Part of a small language model's weights.
Size: 12 layers, 14 heads of 32, MLP 896 tanh GELU.
Architecture: rotary positions, no biases in attention or MLP, untied embeddings, attention and MLP in parallel.
Training: a variant of Adam for these matrices, 742M tokens, 5664 steps.
MLP neurons of a small language model. Each row is named by its layer, matrix (up: input weights) and neuron, and shows model dimensions 128-223. Each number is 500 + 50 x the weight over its row's rms, rounded and kept within 0 to 999. Numbers have three digits each.
After each neuron's rows, "fires on" lists the tokens most often at its 100 highest values on Wikipedia text that the model never trained on.

L3.up531:484434536533502484403522471551457435500557529528524573559500555520413625536539521554472578482652556519491472468470471523436477505438524522590529503488496478599494464560458593435462448573484456564463635446420561544518445495448517566524419530512456531484533463477418490513428512498556462438
fires on: "us", "v"

L7.up280:465490520427383497483524526529479460481546469396424537469506512445510540475512537437503559527440477589444561469542574471451468454503455547509570568555551508497544594590479440471497557531563494388546592488565437495515478402566564496397476493509524586499579471498405440436537490489487427548
fires on: "\n ", "-", " and", "|"

L2.up150:400495535441440543539440504425536524498467525442508426493432471441536496545510565510410505501496460496566424503481524495407524569513429462507509566581520532470487507495456401465456540370542442555481536472567530535462466518489493632490456511457464509626501539493449445380496529584491423483
fires on: "\n", "ur", "um", "h", "ra"

L4.up111:430523491442544443488559462510533492563457469459494548602483502482484568473496508569472601527491518510559518466592545475524449519473475510543545424388519490529491490555508484559473520442588471535495493475553450572505463465495504595525498506477578482456591547513458439450503549374460489400
fires on: "ep", "ap", "l", "ip", "ide", "ax"

L5.up744:514558518503495458510402405526560379573422483534438511513408542501476548545386528467488607516484510469520477537417548499339511482599482472531541380496456524516496515529430644550476479515419478558567515514503487516532506537555478560505547471452472620512565466435449475466486539525482560411
fires on: "ge", "iam", "oll", "uch", "re"

L2.up116:418557436460487516455369441460555542580526503440602484544542387459487484533556548519488551555542460536521410492545451464486520527473562547534459520451493480512491495460561533486583525463528492566483503465376557421570487449434510529408514523441452516534593474369514451599530518454554479435
fires on: "b", "d", "c", "th", "ill", "amb"

L7.up239:458506530478409500471487493516480401462463440479530538516424485541515500543472494564496574482489395510486502455519506523466516515569445502513542489479470512487473516544636504519430546504475469464471477547432425478493515478458549524553570394471556550472512465423440473544520528570440447587
fires on: "ly", "ely", " been", " also", "ew"

L4.up476:425534473484530574512489431449547527453461496479531516582513510517483563556465516564487520406590474441496494557471552433460531501489485571556568399446533439435528472458562548517520512507557503611466517492522541510474438452471415534495516564488432406580544553513448437493423471488497451436
fires on: " New", " West", "ay", "ras", "is"

L3.up353:526548593462465559419444519485436539579530475432495429540496455479556471492546488501501505442444544499470474558460475564506476499490556512552492607369525505496471557484474511540548543466491490447464574513441460508417463516457399438471520382372510526469474501397488480465547486453509546560
fires on: "ag", "i", "in", "im", "che", "ul"

L2.up743:464482435486532566564522504474470416503551551509373457505498443476547597550466532433475583540485566619501537363464470463453536485554573464525516404486549495516560496495461592518486492482508498476505520511553486542460435428472576449455484498458539564504468524445451511484489647487467453453
fires on: "',", ":", "u", "an", "us", " Authority:"

L7.up318:620404405461535450478464495510491541529470491462493441490457534521462596480470406537459551506521399500417461514459518477524493475552557416526430494486418405451542472593523571521545425394458419497519453434482491509422519429479517431537508505451504536476579511512502492598485577496578381433
fires on: " of", "anche", ";", "ient", "ith", " met"

L7.up71:527492590462494402548508481408516506496530497494441515466520514470484469435594498434555571427488437575433515495504424493469516504432540496486486535459454449574428503544505584523455440432497530516486648448484533508522531561465527524526486492420619541518469466502454518523466501516516384474
fires on: " not", " as", "ly", "ently", " also", "ally"

L3.up7:535446582470474442455429512532507439537533509457472575529539508518585534451484484549489517507544550485421517532452464445437525562454550504460491515401588454445550474555452560585592594451490523460549502466538418501452389509485483565474505454425457596561462576512540494519559528452468502492
fires on: " following", "ier", "rey", "ar", "se", "ollowing"

L2.up751:526560565477549456550549483447573519518537561590457486513568532469582579391483524514445515522482520596494465389527490526453434506511528404503459477468500537557474496566549453590439511427447559502534488419475492516382442455470528623612446472491555600531505548540505481457508439489410512398
fires on: "ed", " but", "ing", " both", "ated", "s"

L4.up432:491489557502633606439430515511457479518542411486418516530553469526534508480410441578499467456459518533417485499586447476435439499552490574550504413546469480524567501621486462418403571460436473488553497464555475536444477404517490526436449536446550470558540520522423395598467483394495495487
fires on: " Kn", " St", "enn", " kn", " K", "rest"

L7.up50:410495545398516460484465488498506483516477504442487449512526614551586525467445580452454535436520503506493504448486442538429499598460516469493581430425429509482549430554620515511523440483567502534518462419495457555481515505579571494502362514447472483528499507470405459484481542443505487583
fires on: "at", "/", " but", "her", "in"

L7.up325:529494502456466491476447581413502438479454486377401437540473543518477494506501553456471529447469518558425525485418499448481580507609531506488525490509504461475426483570426520522430528553554528490484530510590554490490534456465454582507543451555470497453511484625528556468508490562536470481
fires on: " and", "s", "gl", "ST)", "j", "st"

L2.up842:518535530456574481582476556541498551551436555389510517564470596431440506541452466557483625551542475453475454566550569437505461513435560592491587401462561469487510539545468494551547632430530491521487479452507510427455533462496488558554571544485422429530584542472451441526492548514510465449
fires on: " An", "ar", "k", "ap", "ve"

L4.up189:480460519552535550398507519534484514537475545570457491578477511489535575500425586515486553380570520537486423496490476570465441483467600472459583513494491452570497497544496541529371442541568501533434533497494417463587401478502493451479495456494544648465499533516453448490590589523423486463
fires on: "ar", " US", " world", "or", " States", " County"

L4.up621:475487526489503510477562479525525494553489634482525424492526470516538576525527581554561498459519520502370460489435476542480449492540496352457449509479496543463493474485525476572474495531444504469603516562528551487511448509422515417429477418508520488490553429476502465499457564511462466488
fires on: "z", " rel", "el", "un", " consist", "r"

L3.up805:492483460490408501459500442474530532553498510431572463560561571466486550434607513562433577495546371493509493466535571494473478479438482553527534530442480437512511630609567487532468546440565491454516514422505522513515549469425485543484523460530464445531475441367496434490429392513490514517
fires on: "j", "or", "t", "ar", "r", "ron"

L5.up798:547500449479578472435525506513482462610510508436446436534440594549479499491496417482482582490605440489538623497545540419467447476517536491516470460461486515441436523501446528479585490557501419577524548481459478525509465534479510510501413618523461492513519525488502550546512504546415441430
fires on: ":", "an", "al", "or", "6,", " 2:"

L2.up143:502428580522519537531473483462434536422600492469517484512558538411546501505419479498510452518490522497387540498594530518515534550547558462500564543482478492528531382503583511592477544527452452449414527428443483509530490523514552510466514456540472479431427646581505514389516543523442567452
fires on: "ra", "m", "an", "i", "ro"

L2.up486:490311507526505548527504537488472571466474410550439494434407551457492573471538524491515478463490527458376598511563530469504395470511466459590539378477382514500514496540439469536499482496536477518524518507477413506557533461557533543517484444537492464534585560571489452477497547497435535506
fires on: "on", "ron", "u", "am", " that"

L4.up654:471546479488520607555589547436443452492613506500576482562488455452544529456494553539511433511453522502389428465488479538504579507483434568576459450510526539553471513524532499437474481427494531505519493456462530538576553488485582474419518473510522574507547486551525416515538506588512481587
fires on: "ic", "'s", "al", "ra", "ical"

L4.up356:553531467477486566499539507483485530537477472491443514454452473392424503518509561511472475413462497558489452549582562533441555514525544464545527471422493552399451557481440471443498495473440503607552524442526490408575490423541569426474562491387531495543567491501436498589574553577449473346
fires on: " a", "i", " was", " went", "ar", " for"

L3.up379:358489434453454631457464556621563431531541586513571471567447450557504434444472474497535496512534523529512536494441455477474544497592507528527580534460495565488402466538538486550514466454515531478581467465448535524537500488616528427517465505537594467574461519380464525501476523400511513432
fires on: "ant", "er", "ag", "ab", "s", "and"

L2.up322:461502464499575515518444519501621489549516482535402536492581527494457459485544404505462460513537480531415446568542483528502503496492569502611514541465469480491491575512503549484553561428473440639564531385495481423540435415471529522511525548385580455584586518536497512529514579510425519479
fires on: " is", " went", "ok", "K", " Jan", " was"

L3.up20:505496509454540540496434461468550425554433484488491496485478499411489507420549537465469677503475451547463481479455552497462483470479543565505480453502409563576489517594540558493497517444600552507483534468425498499497503538394493510542370551436573569450419533476477447431544441560506532550
fires on: "ra", "ana", "ology", "istic", "ent"

L2.up541:446543502505520588474569495525494588482531601507539492494458417525397508525516570455497479452473513451487466514449567512489584463506494528573557588526421534510479693481446475516473542417557526484444545431443419516541465481445463586463519594452461586615570572485486622563480514593523366519
fires on: "h", "ing", "ra", "al", "ush"

L7.up601:478499463451546609506422480473494483576481496523524379556496405487561550507487426519502539513465526482466458415484505530479472557519518540574518558500488577407469434511550506533492534446504468513484463527544439591511489475557539446522478467460516490559595524496471450513510568548454458555
fires on: "-", "c", " |", "in", "ag", "-P"

L3.up267:477594496521440439409448543562538514463566422441545500558470404511604579469539521559486529500512519474464510554445434542547560496523515538559496552446527476544503557553526486525517534458471534485578547389480470443497467381483503566473538468462428454454498474456522365535494461445493409519
fires on: "ald", "ch", "m", "ro", "d", "c"

L4.up792:508542385484497518563509374518584447509539582510410486458494513508475539551482526497430555429619445579492559447475445534502512551564440525489483421506469508425412579463516518489567510503488463519407414474566495570466414515492601453471533505446497484536458529394447429465510564545477527510
fires on: ":", "°", " (1", "'", "an"

L2.up85:475501493485498501420518529375460519482490571452597487573507425422627619497508577490480460461474515479513593488562549424491459533591529532511608472530405485524496444473458490647487492463528538484443554496512524585577497483471492463493412492492475434539440606558510412467421423533504475452
fires on: "am", "ities", "ol", "ations", "o", "ants"

L3.up438:472475527477476481571486523500554406610488489441592444540448495501503442496614469513367545457503497592491450419480583531529489548486460508545527551528461499564494571592504483464492550500509489500491628334463534541544524473489574585543487471426477546473505523470437474542482511569492513602
fires on: " and", "he", ",", "ent", ":"

L5.up135:551432470450596561541475526530597509546452436490462471569491454505473543455491518566514555524518419490460473487505549496393499559463498584627512488469404452423470575585547457551530504430573434469466523450513478533489431454409437558494534481449546489478532537502521486445479455539556448483
fires on: " New", " the", "h", "-", ","

L5.up46:521551548446469574415427426472476476572470539474442528482455540496479540510478448530382552520515518523438452494563574498407510579578456576533481503461500405477490445491500508473513493472485379456447455518565538491499481453459552536501512487521530482570499516497464528573456537550427477448
fires on: "i", "p", "ap", "ir", "y", "oy"

L3.up181:539485426399525551487531482436514464581525529479409472514481552463443514425451507471428558536513408468484449447509514425440530509529540548530509510481488534454541560511442551537568515478446539448340504477477517582478390448492457444374392476540526567518505522508554462477545557517556479547
fires on: "\n ", "-", "nam", "ia", "ic"

L5.up749:451498543414537581482465459478544507557456574460523540469525504478513514492507411528476570531504489487481561397553540522491529489491413445519584450395427580540442482494526627623440549441520510504427612474516473535489550440508405493533478475461617530543505514562412459477431532559551516441
fires on: "p", "ij", "ax", "ron", "ip", "k"

L5.up713:512544525485475530460540529525544436568611458497492376548464501446495515429457537589404592343601525602517592507516462556401385543503548508543472377496535418586538491568455449585483503520594462526519534501424521512414412474500497529590437469464505481491483507502494530502517571532507461469
fires on: " as", "ing", "s", "er", " to", "ation"

L5.up699:511497467512548544505456540632559450533390507391533491492439537491508585423527627520468486465533432536481536486562529546513495624417407404542535512461387465636505487467565536483491579384533527556518441384497466434481449459385487486482514521429559490609565531537492484612491480482467476539
fires on: " act", " turn", "ah", " stand", "ook", "inc"

L2.up176:598509528464522517574500576426495469419530562449428451527470487479450533563537473473547503516496404485550513467547480542582484469555482529487509497449478475419560546554543533597504425480442448499444404547533432528552580493526596570446490554422494479539494491492423578524496553544514472536
fires on: " on", " (born", "el", " next", "ip", "fer"

L2.up32:498489480438527439471544517626512475537527504364507501520443487396478554546493546604503532461541522525393508510510518518546449485492479509516629524455512440487475417529551523471519466504484500588487561443513622440524525507480568619482474477492512529536567507457512455512398548420498470413
fires on: "d", "em", "v", "s", "T", "m"

L4.up616:497487428551548573479514483472473461563580490501506473521498510476434591503585570463453549491508495497475417483533479578451561580538503459564519515385533436461509545551471568521484562450519468511523583472442558571483407445362548442494422436410532559602515516479505515457451592544518498563
fires on: "us", "as", "al", "az"

L2.up462:518510568505627550475492496462432468515531531491441492523517494503486434485495557483566531508482537502519542551530486512499560521539433475574483483441512542442522632494444546576527543458497458506511511428563451481404530455364469454525476452388526505532425509469497533567479488496509472508
fires on: "on", "am", "now", "an", "ston", "ene"

L4.up357:385470462416491503516504540511524514626475510531496558444516539422562615560516534430419492508593497529431519545486446498387518570487452561487527504595532468440517526474519524421444453461483461469422463440476563441562474417433525538443589479540493474495452543505539480571488533529445484522
fires on: "ar", "i", "ic", "r", "ir", "am"

L4.up712:525467527501472579540436474511511374504479497422500546521545426491532436498528572555510553471531489517551421448500493470395504530405494510516520578480481532517449506612529480454445522504472475545494458572470482496414479432508530491562547448506506552505556484583468517551437461499447519468
fires on: " |", "ar", "-", "ul", "h", "ist"

L2.up573:498482469414590518521478559558562538552474533523517473511452426535552507554403368481455536596510448573418492435515391478471509506540488511469512540556529491406504516459510490616584514537537510489483500479512480475446462483474496495468460533492519507484494446501504470388488557460439562514
fires on: " rad", " Mel", "u", " phys", " philos", " Os"

L3.up825:423503486535589527577461392510431473585525537488435510492569487462539463521501558496456496447461543507515594549500499486512559506520545436532547502490440507557417455560538489578505535424502510534468525316516429599463509476416495512547480461425522483546481506498492450502506447445547427577
fires on: "ing", "le", "age", "ock", "t", "8"

L3.up750:508584439414499463479396519486504519534501478535537455534474576474455498501539462537459620583488379502489460511499531544496540502504512426486457491490514505424485474521524476569490488391431515528476554474559580476453517481445466586507557449462544524532509484490531486500534547545429616480
fires on: "j", "ue", " Votes", "ers"

L2.up634:465442523440597450499481476497571441525443530442563462598504485491465605477592582608511498434565471533359439466476515523501507454486489479563516472452534474465539592592538403483492550473508461558546514389594486400493516454477555548476500515480480457593498536444457471509429502485476452524
fires on: "ent", "he", "w", "ut", "unt", "ras"

L4.up394:452507518533581493491439385505416508528446491492566503476492462508546490501423514462491477443502485509465501414499574569462480519534558451562439547487426526467518497557494524521502544508542515468533530436513503448508595509462462440461538586432517465485566591486405523519488533520471473538
fires on: "es", "le", "un", "ot", "re", "pr"

L2.up610:467592447471524563459509379586469433484463496395524524573435458536549537511443481541344600430515488450551448473514496478463460484507537492567462524544494497409494537554551617528564507449511505510500545517472445511445524498500444379440491453456428522564513505514518510578494585498455544534
fires on: "ant", " of", "ent", "af", "d"

L3.up515:443432492485510570485409481423435447451557597482488473490518489533519446511464447550493535509467472528494555509458523475448489511519559486511543501446584547527506542582521502629520450477521481410600518516542567568461429470422484534550534492518468610517482543510413444490517494430542491537
fires on: "e", "ie", "ide", "ene", "ine"

L4.up221:481512461492553531527397466431525469522561478445538454484554522558509532482594494512541497572547504549561507464530446562467515573516517434501550458520517463504515621508430442501471515410463409448501428528595513500571523513454524504472430501463480502576562547435475631571426427549399497535
fires on: "I", " |", "\"", " career==", "'", "”"

L5.up216:399462437482563536484382576547453487463543541534496537492435517546380454476478647457513482476509521580495445419495544600521538553562551469459502490458427543420513469454435475571511446439500481434527545402495479481568488446461505453494435503486531464544604534447505473544520540566571521384
fires on: "s", "ers", "es", "le", "les", "er"

L3.up672:380510559437553536448548463597512464508555495532519492536519476503525488520477454409458587472518514506516565513530407496482430501544533507466594509536440559466469454501512472543560573505580433544532536467464474372447434491451489455481523527478532502544528534486489495477457448412452411470
fires on: "h", "ab", "er", "ar", "oc", "u"

L2.up533:505539473460526619417527494521522542545507475467502479493483443448508571529527468490516479684543410530557477363553502540487486555541441535521491561550492466600490495497493556510509473481560517436429442487510459507493541451523533552447432522587530529537497542489415556566588489482529417544
fires on: "u", "ir", "p", "ach", "ig", "í"

L2.up25:481474474441497411570507437485528421477533465531520463447447535546459502516534481489519698492491469500477517472399496532496500491499513461492546525482464544509496449511465433447479486450526509502573570415437396572520504454416487585567466480499519491556459483501543529532493526547573388541
fires on: "ed", "ple", "es", " most"

L3.up275:384479489450591510488531542516568490585554538554454503539453548500556555531478608481352512435523482510427452459501434487427484543509439632548493462477490497516386528456459538550496562464504431468456540388447550541418483487515510420412481560470474572520523464576474495462471485493433472501
fires on: "h", "-A", "A", " \"A", "he", "==A"

L7.up0:480440466437494502495479569424432499490497402464515456557536462537453501527543483479373504534503537497519453458499480534504453484499489450513570478512490567571401497483493613481558597491565377429478539491471512498400484372463496492551506525465526552483534506415450419562477463493549511614
fires on: " 191", " 190", " 193", " 192", " 188", " 185"

L5.up777:444414555504478568519515471500496553527534503395477441502403441441499427470534494476546527486457494505504440466546553466407480561486459500513560403508515521514439546508551529559574542528591487477435533512469608412454476458502437508515538493370435491600503547492422472457425519542569535546
fires on: "end", "re", "ro", "le", "e", " Ele"

L5.up453:574402439493479520438486462509496481539516448477586463502524567599447589457480537463450481503465455505387455504523525505482527448534529527527558478492499530625480524516563504449484552496495513524520505478500497487484489446513523540440572506490538524539548505566482428514497552556449487469
fires on: "ra", "re", "ly", "he", "ro", "ie"

L5.up103:531548460526486456464461534499475515464456495476555487533394476581457452479506528534499507521468447513450497477536464481421562505482427512586522499486496548512528583488485460561461538532518488574489555492526472513469431441389560471508550550437499503587532468560518550561391491525646473536
fires on: "at", "il", "z", "ut", "h", "ing"

L2.up509:542478479454455485511512455484522521498474525393506498600516514496516502535565597569488499523484466434528497440476489384495457474453524541546516463416445507589475543445481440434562484455515474498537451407513560469565528495484485582514499554442444484524517591464539417543419566507513522543
fires on: "j", "ame", "ar", "nd", "ent", "ax"

L3.up404:418503475458480613535541496342423554514529591443446533537499449390499479568479516480453456581415429561491511464423526411557529491531621491477526431471506581499447474609455509598400535477534497545441461533471499513494549430514499490477561464503449503471480512582482491516497495469520571542
fires on: "ina", "ine", "i", "ie", "le", "y"

L3.up683:455448530509485523593435443533491493593508502538419505545548505499522470437511549515481482536537452517482471541493410483381495445528539488550485528459438488497533534565441592565551568447420492451517516482419507484541482441423550490533559482331468499565495448411478510535538566468572514545
fires on: "ar", "se", "ge", "ke", "h", "u"

L7.up417:492552523510474544443433514448542500491600641421494483482483469453530587547465487485484488519458508538525481555588521506428421510523506476526622572450477475582424503519433487459579490452607452538438531485516495459514499480599515530546394495539523491546483530462410457519465521555478527384
fires on: "j", "h", "am", "6", "ol", "ak"

L5.up325:529438435397562540496553498529571565558420491446439442445494505479443596498498487538502526548604436460447501523503468474536500592621499465540406380556418496554498479503573577527518518494571494532533518505512561483486535516500509495462450501423513552547592599547459419518497534549448482546
fires on: " English", "iber", " French", "ish", " Canadian", " Les"

L7.up137:510414446472522528540403469442494452494436481512494505547456521444523477409477522484390516484539499468476518446561528558515513471525509411459582434529454583506454405533473572519589518455490407535467566470494498509481464525480539430525501524453528536457506468515453498489479503514546495549
fires on: " 195", " 190", " 201", " 191", " 185", " 193"

L7.up413:527440661454540501483423438447548392504519516533477445565477493483492514454532497566595531460538454563468477465517545531427522488496546560553491520464493573514488519576533522522522533518428512448468543580400483503392517465433484556513491523516550366502536556521484475527505431420363394519
fires on: " |", " was", "-", "s", "rag", " been"

L7.up272:360531493493604483531575479511584449546551539488394504547474491448503441499434492491449471469501538539586628449457496498469527475521424503543561472484435506475440531547547467516517618457477458562603487402549491417534412479433582456434549528395464468441503549527494478435490465538559490375
fires on: " it", " It", "^{", " not", " I"

L2.up767:464533492493523474420538455455527455503518524455561534557509373480578467553414491484497506561480490559514496439428561399564467578596498559585512426480485549374498544521507501428517574476519363506488554492544540488435439455492506444551493523500502478567553556514473490496477539456489431522
fires on: ".", "ou", "on", "?", "ov"

L5.up121:433505530493501533502423444563447503456472462431478428521514449452567472530451411567427512502466511517482443462553564419482466499524489498437489391480449451590475536509560568588559541480630504500542596459473600423605445510454444490520509469517513472564510500497412445540516476560477481497
fires on: "re", "l", "il", "le", "g", "che"

L3.up589:506408465525596536417546494467531485531505460485475482523508572534444569503455482523498466496554478485413511439492624480537462557457486494504573494434452512421504471537502530567480581525517499546556517443510409509449516513487462508467443506499387456477552479480480470496499584506422444487
fires on: "al", "ar", "on", "or", "i"

L2.up585:494461464485560510492461577485553472535532559506476483564488538450479522382575615522470463536389460564472452358571489515504408429562492510516455492495477505595502429503488409434525503465428425404486477504523467514488566459490586477515476508541576451452480528498587513519566616489537557415
fires on: " born", " (born", " name", " som", " constructed"

L3.up757:497429470468569549561440515476409495548477533494522474587550488455455522471476557507430533475482552534547534432457529527485506476512484446423508388522486558578452548530453518481500459462500489467451548505408527459451500540481471441485485547395510526437469527525449474569477464470511562458
fires on: " 191", " 189", " 190", " 188", " 194"

L2.up310:492402528476646490499408523474482463440535493496434500571493518520518518446496495488455509529565530587531523515500456454445467541488431479543486478550476527500557451534481407493555509450510451587438556447458542514550502403508565478479494475508555475445486433498494404444446525446541448560
fires on: "u", "e", "l", "h", " tw", "d"

L2.up46:417469533475508534525489521431486444455473472518455437564549426560437517447530489444498491524489477505439643423547471478428539477484548415501506469500409665537539444553511444460417518474516477494536466408506508569499517493393570505526501500535505535541487479538532453599519661500587515530
fires on: "est", "ies", "ation", "ond", "ival"

L3.up76:407423508424471552411463565487541492505418567553565459540591508453591444394550573543592473516525453476535464545538463555460511514484513529555498528457479536479468498494546537519491550457482508537552435512433587431636412426532503406367404526499590597552508465397509516455500494566407472444
fires on: "r", "el", " arr", "is", "oid", " reve"

L4.up630:503329582471545545500381556472550503548433539484490441489480389576484470433524481500548515494511486554481492415555449390439490515518520483552515529510531546522454470519455460497500550511461356443510445480472567489449536446477535427522507441460496490543475528564385467491459472463506445497
fires on: "per", "en", "b", "s", "5"

L2.up562:533485540528527470489497509507566484493565535444467491563494506375498501512418518520471575499593496425508426464467510496447466432437468531587547584458440579525434491506550457473472455448518465558548431433508481461575577487530508569521489439549541531559527441443517482520411461524476474459
fires on: "h", "7", "6", "9"

L5.up110:475423510465585461655478493509482541488469458436565330503458456499381419475519450484385608511524539489468479456552463518492529550475489517553547487470582533515507530543503467572525493512587494508509541471471493515437479494494434505565537457452472492601564562504455535504473507551501568514
fires on: "le", "ant", "o", "re", "e"

L4.up41:494514668413510610444556511504418545507544511494577530600522449444574580506504516438488525492494490529446553505604537572467469493519500567504559525504512499531468508439484475421435425508450505569513577417502531481626577471550477478543516540472470496546490553529430451484504505496545479529
fires on: "ol", "os", "r", " e", " You"

L4.up751:467510414500574513525436499449474435553508483480496401514525479539444495542497528604397485550606488507452465488483495419390572535481487534579491545455501527443469540527493564550568487457452505411542524511494479464485437396465430464496490480491459569468528533489485458491553565522533455476
fires on: " an", "-", " a", " his", " the"

L5.up800:506490522556504524428418572468423495536498576491550441495398526461540505430443569548389531588451420592473616450564433507473431542500539473554516522483490490518483535604553490475463556484467463481549603435492501359483455518444602501535544525484538394483486489495513522556473521530557493560
fires on: ":", "-l", " dr", "ity:", " built"

L7.up472:563469442377493550524547495411493528482526490484525530613464579632509491463519494447497505534520494501468475559529430547506560480443465558523461495482570480537469584470430509561498491507542480436448516398399532551619533487487564484487462450502469519541473462495504416494511522596504445509
fires on: ",", " and", "ic", "al", "s,", " high"

L3.up880:523448484544525558475492512594561494517447479500517476534435537586531485584478489488451445500454396546484559449557473413465565444509513611479612480531500477536400431547516522490528540526527545558550627433509448524450558448496546640539482501450521435512529622434421439526424478537463525395
fires on: "ock", "ow", "ill", "ab", "z"

L7.up231:451514565541509537462437449574556503625452514490498508568479435511569454553501481518468504566474412510427436424619471529523561545469491487521496492475531571623385471500517533530419568428489481465419524537521609429490484500500460503465490391478519494534509510460538488451519555576479596530
fires on: " p", " f", "qu", " |", " sup", " l"

L2.up300:538547475400590590503411507460511536551474568492454481498380452480470472484564433400448567502438439540596414529499478547547462542479554490513533425481457440537492533556607557561498492479556478483488572539471483467493429393528531507440487509468538488633455521399501601446474429520440474471
fires on: "ie", " /", "ee", "ire", "ane"

L5.up312:510490507532403588460541491451586520550567407414468505561492517521466507441520474456526486475459436512445463486575441482508509561640514464505494460416511535464541554443482557601413444479487472561546493458497484475532484474470502503368485435530561478490442564563376418463430469558375427461
fires on: " served", "u", "ed", "it", "ated", "B"

L2.up370:459405463477534605486451492503462491535552455492354584594496478390425549460447475490428491556517461528478530417532449489522437531545491554479492484516444499551527510534569575531498599441472484467397498524471466572437466438548479584535449586495560482480455472452474470458460556565517477553
fires on: "\n", " comm", "u", "now", "p"

L2.up386:509511548416486546492436514447554423536512510497558507523537525513533513482539517442482545508542522527447590460583478561480525421424572506505473573492452542584464557629501478470507450559482487597524524463507481451524475562561494389591499413549514495455487604488453424557508476420531563527
fires on: "ors", "ol", "s", "os", "ur", "an"

L5.up4:498485526435523563504531532490509354507481479499506481494452624582454515413449470463463569445479535555463527497567503530478535529504514494482517459521543567532455509453557604523496525502475561537539552392419519593497416501504502572400551476400508490548435456603438377515501556484593446572
fires on: "re", " is", " a", "he", " ext", "ice"

L5.up188:528553536503491596464463512559491455522490526529429544525477596413527532384497543551532575531458421511510530491515434508423427549572442569540573386473502481524439498560543574573564496476435545465467548504461473517511424463452511516465460536532494486505535450460529490476489459551525431490
fires on: "\n ", "m", "-", "or"

L2.up526:478448539499538473480532523544479470528494480389440483544490542501492456504472521489410531562551519539451609467502562590461501570541514445489507531520513425543493524511467508585476488491452491398427552430505502478632440473401567519421537509521470462571585533508507451512498533396587511466
fires on: "l", "st", "v", "rist", "ill", "er"

L4.up595:484482449598555543491475593613512455460533454466447535526409525546493585518527491462492489499532507562435475515463424503424514504542436492612516531446434517456471547576557604460530488377513392530477502466426540513505481492479441413485442511468532477583520499542542451497388477438546469579
fires on: "u", "h", " J", "inc", "av"